Weights of a small transformer language model.
Size: MLP 1536 ReLU, vocabulary 7778.
Training: a variant of Adam for these matrices, 438M tokens, 13364 steps.
MLP neurons of a small language model. Each row is named by its layer, matrix (up: input weights) and neuron, and shows model dimensions 16-79. Each number is 200 + 20 x the weight over its row's rms, rounded and kept within 0 to 999.
A block is one neuron, or neurons of one layer that tend to fire together. After each block is what it responds to, as a language model described it from the Wikipedia text at the highest values.

L4.up136,193,254,184,191,191,211,195,160,189,205,156,218,201,245,223,178,200,222,229,226,202,231,194,188,218,216,212,187,173,178,182,174,191,198,224,205,216,207,220,188,218,205,203,192,181,206,162,213,251,214,223,229,211,222,187,176,194,176,226,217,167,191,201,225
L4.up179,209,218,196,217,180,197,227,172,232,190,167,183,221,215,197,177,190,187,206,206,190,201,190,172,204,191,159,212,217,232,173,210,167,222,216,231,197,202,201,183,191,222,193,213,161,206,192,227,210,185,201,221,238,204,186,188,214,179,182,189,241,200,194,206
L4.up389,198,239,184,209,191,202,228,179,208,209,208,229,161,197,191,177,212,193,199,190,180,230,166,242,204,185,205,218,205,183,223,183,213,200,206,218,196,183,185,170,221,212,191,211,189,207,207,198,226,188,213,206,185,207,204,178,221,172,198,252,184,168,207,202
L4.up1068,188,175,172,191,179,205,184,223,209,167,229,225,192,220,236,199,194,212,185,245,192,208,220,206,153,203,183,190,230,216,255,186,217,222,169,189,185,248,191,235,241,193,205,199,212,182,192,218,204,250,185,176,194,200,215,235,187,178,169,224,184,211,170,222
L4.up1183,177,221,197,241,189,165,191,186,203,161,170,170,202,184,210,209,204,213,222,192,210,223,156,177,227,205,186,203,174,208,201,135,207,183,217,220,219,211,188,182,233,231,188,203,194,205,195,227,196,185,182,192,203,182,207,242,202,156,203,214,229,187,207,224
L4.up1246,190,191,145,197,209,189,209,212,220,209,198,191,187,203,218,202,204,205,221,215,195,216,225,170,200,242,225,204,203,217,180,228,214,185,189,208,190,176,228,200,215,225,173,185,191,217,187,194,209,215,182,220,209,203,205,184,198,234,202,208,182,205,201,223
L4.up1371,199,203,175,218,141,202,248,183,190,208,220,199,187,190,188,218,189,179,198,215,207,213,190,190,221,171,191,189,223,175,204,173,203,184,218,248,227,183,215,202,221,218,206,186,177,226,192,191,196,186,229,170,210,196,221,220,212,196,191,204,215,241,206,265
L4.up1374,186,177,170,203,182,188,185,220,220,216,201,200,201,219,212,202,232,226,214,201,190,166,208,195,158,186,221,185,202,202,222,186,202,196,217,195,181,229,226,222,252,219,193,200,179,232,176,175,195,226,237,212,186,164,187,218,180,219,201,210,191,203,237,229
Nationality adjective endings. Final pieces of nationality, language or origin adjectives, such as Belarus-ian, Leban-ese, Japanese, Greek, Byzant-ine, often before a role noun.

L6.up407,214,212,190,210,183,201,196,205,200,192,209,196,168,210,252,190,208,168,249,184,178,187,178,198,229,217,225,220,187,186,219,191,190,177,184,200,172,218,161,187,193,207,205,230,242,222,221,225,208,232,208,212,204,194,214,245,213,195,191,223,191,186,188,229
Romanized Asian syllables. Second piece of short East Asian romanized names like D-ong, F-ung, Y-ang, J-in; also first halves of split compounds (gun, path, leg) and digits in codes.

L4.up37,189,212,208,195,193,204,215,232,193,185,165,181,189,185,221,181,169,217,208,170,202,174,196,178,204,192,190,184,199,217,200,206,232,190,216,212,217,265,210,192,197,227,163,194,159,174,218,168,190,214,233,227,191,215,188,179,228,205,209,216,197,155,229,198
L4.up332,214,228,194,240,206,245,176,189,215,225,212,203,185,186,216,202,180,184,222,206,222,194,197,218,196,226,190,194,185,188,198,220,186,189,190,211,202,233,187,194,205,183,195,186,203,178,213,200,185,194,186,195,164,193,147,204,222,201,223,224,209,204,205,193
L4.up651,225,215,201,201,196,201,187,215,207,148,186,204,211,200,209,228,155,214,224,188,209,209,183,210,202,183,198,197,190,208,201,190,191,220,206,218,196,221,195,203,173,177,190,218,159,180,198,226,219,218,182,205,198,211,195,209,203,204,179,198,210,216,214,201
L4.up800,187,199,212,206,193,213,187,179,226,166,237,212,189,211,207,177,192,186,197,210,173,200,188,207,215,207,200,182,195,217,193,183,222,200,208,225,189,214,190,197,209,247,167,218,189,210,190,189,195,183,206,191,214,149,182,217,243,202,200,194,189,185,198,240
L4.up820,201,208,206,203,216,207,209,178,176,225,176,204,125,179,204,207,227,233,218,190,194,219,190,172,188,232,188,178,153,222,179,211,207,195,189,200,216,249,229,208,204,181,150,184,163,192,222,209,234,221,227,185,179,200,202,200,192,197,199,202,180,220,240,222
L4.up914,199,219,188,198,214,231,218,206,215,170,146,172,175,188,211,182,205,248,208,231,193,185,182,228,202,201,199,161,191,201,202,191,216,226,231,208,182,189,222,195,218,195,163,180,210,183,206,181,240,221,206,183,177,189,181,166,195,189,181,221,220,206,209,196
L4.up950,217,246,203,212,199,193,200,169,176,189,201,197,214,199,206,183,200,174,209,197,202,199,216,207,194,212,150,194,190,194,206,191,190,183,197,210,186,221,201,178,187,229,202,212,225,244,211,177,218,197,203,200,203,184,209,187,181,198,194,208,242,182,215,249
L4.up1002,196,166,205,180,202,205,226,178,200,200,223,190,216,206,170,208,202,193,189,184,209,184,179,229,192,212,160,210,212,235,219,207,213,210,214,200,213,209,231,206,192,206,177,180,226,186,201,180,204,186,235,212,200,200,220,174,198,184,196,252,170,202,233,206
Name-final subword pieces. Final word-piece finishing a multi-token personal name, usually a foreign surname in lists or tables, like Agostini, Vunisa, Stryjeński, Fajardo.

L2.up40,194,211,209,210,167,176,214,189,206,191,205,166,204,196,199,196,165,180,218,166,209,165,234,203,201,222,193,190,172,192,202,189,238,196,196,175,201,195,215,215,176,199,195,179,213,213,249,185,204,220,237,192,213,212,247,256,226,207,180,234,185,158,199,220
L2.up252,191,232,218,208,175,210,207,172,200,182,213,210,187,203,183,197,199,206,224,229,190,204,206,217,206,242,192,206,209,248,161,184,218,191,210,213,206,216,211,213,197,192,183,182,174,213,189,208,178,181,214,219,218,197,219,206,217,202,169,182,186,194,228,228
L2.up315,177,200,183,170,143,194,173,203,206,200,209,195,216,223,192,206,164,221,218,187,178,202,206,205,167,215,232,190,182,204,254,192,183,229,205,197,170,192,215,222,199,223,187,165,193,212,187,203,186,196,212,194,187,199,205,195,222,214,183,214,200,214,200,218
L2.up357,179,182,175,202,211,213,188,211,218,175,221,218,177,195,179,208,199,166,224,158,206,219,201,156,178,200,198,219,175,190,202,196,179,164,185,207,215,237,179,200,225,216,182,182,191,221,207,185,175,238,208,174,190,226,238,197,177,223,164,174,193,205,205,212
L2.up386,166,197,191,185,155,182,202,213,184,178,225,182,200,195,198,190,185,209,220,196,185,218,230,201,204,216,234,217,209,208,231,189,197,198,201,163,225,217,257,216,224,191,158,193,180,174,226,213,176,222,230,160,175,225,197,197,184,209,186,221,183,206,222,205
L2.up533,194,201,173,170,198,186,169,197,195,184,199,211,200,202,227,204,176,213,229,188,195,182,230,228,187,199,206,191,185,253,187,207,183,179,206,196,214,219,181,209,208,202,199,201,157,205,190,176,191,220,239,177,205,192,242,206,205,163,209,153,190,219,235,211
L2.up989,201,253,191,212,179,189,199,229,221,176,219,185,201,186,192,190,210,208,192,163,177,215,184,195,184,183,195,205,229,220,216,180,196,207,204,174,208,174,183,208,221,191,210,195,188,183,190,176,226,200,208,200,155,196,240,181,192,165,222,172,206,221,232,220
L2.up1402,194,207,184,198,192,161,182,223,161,159,210,168,199,207,168,203,186,199,198,204,199,209,191,223,198,192,215,201,210,217,230,191,212,183,186,196,201,214,205,189,207,247,172,198,198,217,218,199,223,206,219,195,173,171,172,220,187,205,208,195,210,183,212,232
Nationality adjectives and year digits. Fires on nationality or place words like American, Russian, Estonian, California, and on the third digit of years after 19 or 20, e.g. 19|6|5.

L6.up1004,197,217,165,222,196,237,207,212,216,181,163,216,175,177,180,188,187,183,209,215,181,186,170,197,174,186,215,187,212,209,214,203,198,178,180,219,192,226,223,200,192,233,189,222,151,214,160,222,218,206,211,192,214,202,187,206,204,146,199,219,189,224,212,208
Foreign-name word pieces. Middle or final word pieces inside non-English proper names and loanwords, mostly Arabic, Persian, Indian, Asian or African, such as Bukh-ara, Th-ani, Mujah-ide-en.

L4.up98,195,226,204,211,190,186,167,229,209,183,180,174,223,224,235,213,178,190,225,201,227,226,203,205,210,178,178,222,182,232,201,185,194,191,205,219,180,213,197,197,213,191,226,189,215,178,221,214,216,206,204,211,158,252,205,183,200,205,171,190,219,187,214,203
L4.up342,215,238,190,212,179,200,225,197,180,170,188,200,201,172,154,208,184,210,230,206,185,191,194,189,219,196,198,195,184,233,211,187,203,207,236,229,210,242,167,189,205,192,222,187,192,193,187,212,205,200,244,240,192,208,200,175,195,206,178,234,212,198,194,234
L4.up677,201,180,229,210,188,189,225,208,174,200,215,166,196,204,253,196,201,221,176,181,213,181,192,221,214,224,199,155,186,193,181,211,182,201,215,209,214,219,202,211,237,218,128,209,208,232,193,206,210,205,213,177,210,220,221,239,186,179,196,216,155,186,190,209
L4.up832,224,177,226,218,193,178,196,189,197,216,214,200,186,165,249,189,162,202,224,193,189,204,237,159,171,255,182,196,211,225,178,204,209,231,184,200,195,207,231,200,202,236,191,179,203,197,200,188,181,220,199,200,198,186,173,175,215,233,165,187,205,205,208,212
L4.up921,233,206,196,229,228,189,198,213,192,211,204,146,192,198,215,175,211,177,210,213,218,202,210,222,189,246,172,243,220,211,220,215,195,191,215,222,198,231,218,205,213,206,166,179,188,215,193,223,203,226,186,189,187,188,194,150,207,197,154,209,189,236,205,171
L4.up1126,211,226,180,222,190,233,199,202,209,185,214,222,248,189,198,195,181,202,202,201,200,199,193,185,204,224,214,191,181,220,215,202,182,226,208,226,206,201,178,251,215,210,163,200,195,186,227,209,217,185,203,189,165,191,231,214,183,143,194,183,210,181,196,217
L4.up1318,205,210,171,203,236,189,177,209,195,215,221,171,204,195,209,202,199,189,177,178,216,213,209,201,215,222,203,217,168,227,201,238,202,182,219,184,235,253,237,222,176,192,162,183,212,187,198,198,236,176,225,217,210,182,213,211,187,209,171,184,193,173,194,215
L4.up1497,188,211,165,208,178,205,183,198,204,194,191,215,224,190,222,187,221,191,203,202,238,224,208,197,203,213,168,184,197,232,168,223,191,223,192,195,210,211,222,240,206,229,168,191,193,206,192,236,215,186,197,210,157,198,192,199,175,248,186,173,200,188,204,173
Mid-name word fragments. Early or middle subword pieces inside proper names, mostly foreign surnames and places in tables and lists, like Fre(ies), Schothor-st, G-le-iberman, Nik-ol-ai.

L6.up1019,179,216,193,213,195,226,202,237,200,162,178,205,177,186,226,220,173,240,221,228,168,149,191,190,199,192,189,200,167,221,221,194,208,221,202,232,193,247,206,177,183,243,186,194,177,219,224,215,197,172,223,179,185,171,204,213,238,177,184,226,226,224,247,168
Inner pieces of personal names. Middle or final word-pieces inside personal names split into several tokens, often foreign names in lists, tables or bios: Isa-ac, So-ong, Gun-u.

L2.up52,190,185,187,193,204,223,220,177,180,198,198,200,222,170,208,195,211,247,212,223,197,202,204,155,183,205,199,200,200,198,201,216,214,207,238,239,205,232,180,228,194,212,202,171,192,169,193,208,204,206,197,207,183,217,186,185,208,189,197,208,202,200,207,210
L2.up111,153,200,202,178,219,218,185,219,223,195,233,170,188,219,202,194,196,217,205,159,197,214,223,203,163,216,197,196,191,238,215,221,183,224,222,178,205,190,209,189,217,225,157,175,189,174,218,213,201,186,217,208,226,208,179,198,184,168,211,214,170,204,219,209
L2.up573,194,174,170,193,196,212,214,236,226,211,199,192,252,168,200,216,205,211,213,195,205,179,197,228,251,190,186,175,197,205,270,193,226,217,219,199,219,176,223,172,196,182,186,174,148,208,189,193,160,191,208,184,222,197,218,202,171,202,185,181,221,183,218,206
L2.up623,193,202,205,184,204,231,206,198,194,229,217,170,208,222,218,241,179,222,197,221,204,201,168,200,195,181,190,185,200,184,226,233,167,216,204,194,210,241,174,204,237,224,181,198,187,204,191,201,205,244,229,199,207,176,172,185,217,221,215,206,218,193,162,201
L2.up917,185,171,211,207,187,193,169,195,181,185,207,207,207,190,209,246,220,214,198,185,191,168,235,176,242,211,174,164,208,219,202,227,204,174,204,240,214,200,177,181,219,217,202,193,181,214,190,184,186,193,183,184,192,182,221,193,181,229,209,206,177,192,209,221
L2.up918,206,157,202,230,232,165,231,214,195,157,200,217,222,208,210,213,166,238,202,146,179,161,221,216,207,218,178,204,211,227,222,219,189,194,226,248,215,230,189,191,249,228,175,203,214,189,207,235,180,213,200,199,211,217,198,199,203,240,215,204,173,180,202,193
L2.up1108,206,193,211,188,210,179,183,240,204,166,221,199,208,167,164,224,196,197,208,170,225,176,230,179,207,221,180,194,220,191,181,186,173,201,191,231,226,230,177,181,215,194,200,219,219,186,201,178,225,216,177,196,207,184,173,216,193,196,207,151,172,201,214,199
L2.up1345,237,200,221,211,193,219,207,224,210,200,212,218,205,184,212,210,197,230,191,200,170,214,210,206,213,227,197,202,202,229,233,214,214,213,198,236,189,220,216,177,216,189,173,160,175,179,186,167,210,202,231,204,238,194,178,182,229,208,197,159,205,167,224,225
Inner parts of names. Tokens inside multi-word proper names, mostly a surname's first letters or a middle name/initial after a first name, e.g. Mariusz P(udzianowski), Ross M., James Patrick.

L4.up84,191,193,202,202,163,194,219,227,190,220,173,199,203,183,203,190,193,221,182,207,210,192,210,207,193,192,211,227,200,225,205,173,202,165,209,192,234,221,176,236,223,188,192,192,169,209,202,240,195,207,177,204,202,213,258,225,216,175,185,237,173,203,249,215
L4.up207,200,193,220,198,206,203,224,190,201,210,176,193,223,181,184,218,228,204,219,223,221,181,176,210,195,237,209,214,195,196,209,218,179,187,201,206,212,211,192,203,202,195,191,217,182,167,193,187,213,198,239,225,197,218,215,163,204,206,205,197,182,198,222,197
L4.up309,220,214,181,221,191,148,241,197,212,206,187,211,161,193,203,182,193,145,207,193,207,193,188,209,175,205,196,179,207,218,219,194,193,205,221,218,215,219,188,192,199,177,184,197,191,198,208,183,245,198,174,216,185,183,209,167,183,177,176,189,224,192,213,201
L4.up328,174,190,187,227,189,203,187,191,201,205,226,186,230,205,179,202,185,201,210,187,219,207,158,181,198,170,193,184,167,208,231,195,187,214,194,211,223,162,192,244,221,229,236,195,236,186,230,185,210,183,194,195,186,202,181,155,204,153,210,238,194,205,211,208
L4.up463,194,193,203,235,195,194,196,194,157,228,167,202,235,234,177,185,178,180,217,230,215,225,223,201,198,184,193,216,202,194,230,215,169,237,203,190,224,159,201,210,211,174,187,177,194,138,187,219,222,211,192,218,218,196,181,177,200,203,200,217,174,196,204,206
L4.up512,192,185,189,214,198,205,216,205,193,210,224,193,192,225,174,183,212,230,206,177,196,222,162,184,174,188,155,150,166,184,190,203,169,174,205,189,224,231,238,222,178,194,184,185,234,204,218,193,218,233,216,232,216,190,176,174,195,205,191,209,213,171,203,194
L4.up768,216,211,182,202,205,215,175,218,154,206,196,198,241,200,158,183,205,188,205,226,184,198,200,204,214,182,197,186,183,198,235,199,195,219,211,233,226,175,222,195,223,174,208,162,197,175,191,184,217,186,209,189,214,226,210,161,198,170,172,184,217,171,216,193
L4.up837,187,209,196,200,187,207,184,176,172,179,218,186,186,192,189,224,204,181,181,192,207,209,200,210,182,183,202,218,192,210,188,178,161,220,206,220,209,203,222,203,213,199,199,170,239,151,217,190,204,201,217,201,209,208,197,150,183,194,196,223,215,214,189,221
Final piece of names. Last subword token that completes a split proper name, mostly surnames and some place names, in tables, lists and prose (W-ade, Lazd-ins, Karl-stad).

L2.up20,216,240,230,198,178,184,200,160,118,181,217,209,212,171,219,211,206,151,186,194,199,234,216,169,190,210,180,207,208,218,244,189,213,148,195,205,244,187,180,205,221,234,154,178,223,217,193,224,217,181,212,219,228,202,204,197,170,207,168,242,189,163,211,216
L2.up458,211,205,169,218,202,207,205,194,210,188,177,218,237,221,178,213,195,167,186,185,196,213,197,185,229,188,227,189,207,160,212,207,184,176,217,227,224,220,202,196,239,245,192,184,234,222,200,168,174,222,213,198,197,179,200,230,191,166,237,186,192,209,208,233
L2.up460,205,231,211,200,140,193,172,150,177,204,196,176,186,188,175,208,182,203,207,190,198,223,189,190,214,174,185,191,234,218,178,206,187,184,200,200,207,199,223,180,200,198,187,201,198,201,186,180,220,187,159,230,181,188,210,188,193,224,225,194,184,186,202,260
L2.up556,224,225,223,182,200,213,266,183,200,191,209,237,212,167,177,224,190,170,208,212,176,205,167,219,194,218,172,190,194,185,231,156,194,188,202,181,225,205,199,202,207,226,195,214,195,202,217,182,214,187,185,213,194,199,207,208,212,188,201,189,215,179,185,200
L2.up880,196,200,205,193,185,160,210,218,148,233,162,217,209,189,211,208,215,182,213,238,227,203,208,193,203,197,206,199,157,212,237,183,198,170,213,202,220,196,214,210,228,243,202,208,193,174,213,209,190,205,151,211,221,194,210,166,173,205,213,201,184,201,223,195
L2.up883,203,209,191,168,160,184,153,185,192,211,219,173,230,212,196,188,184,174,226,242,188,178,166,167,191,225,218,189,188,240,194,224,199,208,192,219,228,192,204,187,230,222,180,204,175,220,199,222,188,222,186,231,194,179,200,221,193,204,162,227,220,197,212,201
L2.up953,211,195,236,170,172,187,210,187,161,232,154,205,217,211,212,177,205,183,207,218,214,177,214,181,198,188,193,214,204,190,221,210,189,191,214,214,223,194,199,200,246,221,200,182,211,194,203,199,194,222,159,214,152,219,206,228,145,182,188,182,200,179,176,238
L2.up1376,221,235,214,205,187,162,175,171,199,173,192,186,178,228,217,225,125,154,211,198,185,190,181,182,197,203,189,211,210,157,215,158,193,179,211,184,213,214,177,210,217,195,165,191,181,175,192,184,211,208,177,184,203,191,195,214,198,202,180,213,180,160,202,199
Word- and name-final pieces. Final subword piece completing a name, word or fixed title, e.g. Pomp-ey, Camil-a, dash-board, plus closing quotes and "Championship", "season", "Stadium".

L2.up337,188,209,183,195,171,183,166,190,193,187,179,183,224,210,185,162,198,178,197,240,214,157,182,211,187,188,210,181,207,187,192,179,203,184,212,209,212,227,230,238,245,221,175,194,220,201,202,174,193,201,200,197,156,194,264,205,184,210,192,219,216,187,199,224
L2.up503,194,164,203,204,175,189,194,181,168,151,190,219,207,220,161,215,194,211,215,212,209,208,192,196,176,210,161,167,180,242,184,209,233,253,207,201,224,179,205,168,236,209,173,200,176,202,278,192,220,210,186,230,199,206,180,207,222,201,175,197,171,159,201,188
L2.up761,225,197,208,184,201,228,217,194,204,202,233,212,171,173,166,213,199,209,209,214,207,193,189,194,206,199,192,147,186,204,213,193,223,227,206,220,180,206,192,229,201,158,193,159,195,202,233,202,188,230,192,224,178,226,218,180,215,248,211,173,206,225,196,239
L2.up772,168,197,182,189,211,194,164,199,179,159,198,208,185,242,192,197,200,168,193,213,155,192,231,206,185,226,191,220,206,217,225,187,209,178,188,223,217,201,233,230,206,195,191,184,189,208,213,191,191,237,230,212,206,190,205,222,169,168,218,212,187,208,210,183
L2.up816,183,205,169,197,193,196,167,210,179,204,188,208,218,188,203,208,201,216,197,196,218,181,223,175,190,206,199,208,205,198,226,194,173,176,185,215,208,212,181,173,173,198,189,207,207,206,233,180,209,189,200,198,190,236,223,203,182,193,212,187,190,192,218,203
L2.up1206,192,167,205,231,184,185,210,191,183,180,215,218,170,170,193,201,179,196,199,197,232,189,192,181,183,209,203,184,175,200,207,182,228,221,178,208,216,215,263,215,249,186,195,146,197,211,216,168,233,214,198,195,169,210,233,209,185,202,198,197,192,180,190,209
L2.up1374,205,167,210,191,177,216,218,197,189,188,231,207,209,218,248,257,179,199,170,201,222,212,170,212,210,160,227,190,202,215,206,196,203,202,218,197,238,229,188,174,234,190,186,168,187,162,241,194,195,249,209,219,200,208,230,189,206,207,202,183,209,215,206,206
L2.up1453,194,181,216,176,203,194,171,224,158,180,211,190,194,192,217,195,199,253,218,178,240,168,173,206,161,214,185,203,193,229,225,195,199,197,198,189,204,254,193,216,254,204,173,208,207,206,260,218,244,196,198,205,176,211,228,208,251,236,187,209,193,185,197,215
Proper-name final pieces. Word pieces that finish a multi-token proper name of a place or person, like Rock-ford, Green-ville, Spring-field, Silver-man.

L4.up42,200,197,221,212,205,190,178,203,231,220,168,205,212,212,188,187,244,229,231,222,195,199,227,223,204,185,203,187,230,201,208,175,183,199,203,194,202,215,173,176,235,198,196,188,202,216,232,187,222,219,203,171,180,192,170,215,201,176,209,220,199,236,209,192
L4.up475,204,199,179,228,177,202,189,209,219,184,200,220,266,190,196,219,222,172,189,196,213,191,192,208,173,199,207,212,175,196,167,199,216,169,197,217,194,194,187,183,189,207,174,209,216,205,210,208,204,197,204,186,219,197,214,193,246,189,209,229,167,237,204,195
L4.up525,207,189,179,172,197,210,162,205,211,194,199,223,192,205,163,198,212,207,196,170,188,210,214,201,213,235,191,189,203,220,231,210,200,209,178,229,184,202,207,167,209,243,183,171,207,189,182,195,227,179,182,203,226,231,208,187,204,220,198,199,203,203,188,199
L4.up558,198,228,218,209,161,212,201,228,195,213,185,246,201,211,236,182,182,167,213,191,182,207,193,214,179,229,176,185,233,231,212,201,231,176,201,207,180,201,190,152,218,245,212,190,188,215,224,231,207,196,253,212,193,163,218,204,200,191,215,236,188,197,174,203
L4.up770,205,206,223,212,177,165,215,215,177,157,192,202,198,202,194,209,171,182,177,156,191,218,219,214,206,222,199,210,214,193,211,178,178,194,201,182,203,193,250,197,193,202,188,221,169,195,202,202,220,194,212,179,229,208,211,203,224,199,168,228,187,203,194,189
L4.up1029,181,200,178,194,188,175,196,219,196,210,232,193,200,210,161,172,231,213,186,210,177,197,175,188,182,167,206,165,183,202,223,188,227,220,208,221,205,179,190,189,194,193,177,189,187,165,224,231,163,208,194,167,246,209,158,208,215,194,216,189,171,222,198,201
L4.up1394,238,234,178,193,191,190,174,209,196,165,181,175,203,187,209,243,197,198,223,225,175,219,207,162,166,207,182,206,231,194,250,189,208,165,191,157,193,205,195,205,184,217,204,162,214,200,202,210,190,219,208,181,181,166,220,197,242,195,203,265,175,228,192,214
L4.up1533,216,219,197,176,183,202,184,212,224,228,207,176,199,191,219,213,226,210,199,203,181,219,204,203,199,203,213,224,212,181,170,207,165,201,201,225,214,233,237,176,210,229,188,184,197,174,199,167,191,220,217,241,209,183,181,177,208,206,155,208,217,212,186,255
Mid-word pieces in names and numbers. Fires on word-internal pieces such as the syllables of Chinese/Vietnamese romanized names (J-ing-de, Che-ng-du, Yu J-ing) and the digits inside numbers in tables or lists (the 0 of 10, the 9 of 1979).

L6.up393,199,213,201,225,198,226,186,230,183,221,198,234,192,213,161,184,190,181,204,195,196,226,205,225,165,155,183,176,189,199,249,237,177,207,179,211,204,181,192,189,188,185,234,211,191,170,193,176,210,214,189,213,206,179,208,127,200,201,213,172,177,228,208,185
Final piece of split words. The last subword token that completes a multi-piece word, mostly names in tables, lists and prose, such as Klost-erman, Cool-idge, Garc-ia.

L6.up807,191,210,204,181,196,223,185,177,184,245,233,215,177,178,239,216,219,210,191,153,198,224,209,204,230,189,193,200,187,267,194,193,198,202,187,202,163,239,177,215,198,256,178,201,202,202,235,206,215,203,227,183,187,196,192,201,179,187,185,211,209,217,200,186
Mid-word pieces of foreign names. Inner or final word pieces of mostly German, Scandinavian or other foreign names and compounds in lists, e.g. Fuß-ball, Värm-land, Hann-over, plus date digits and " was" after article titles.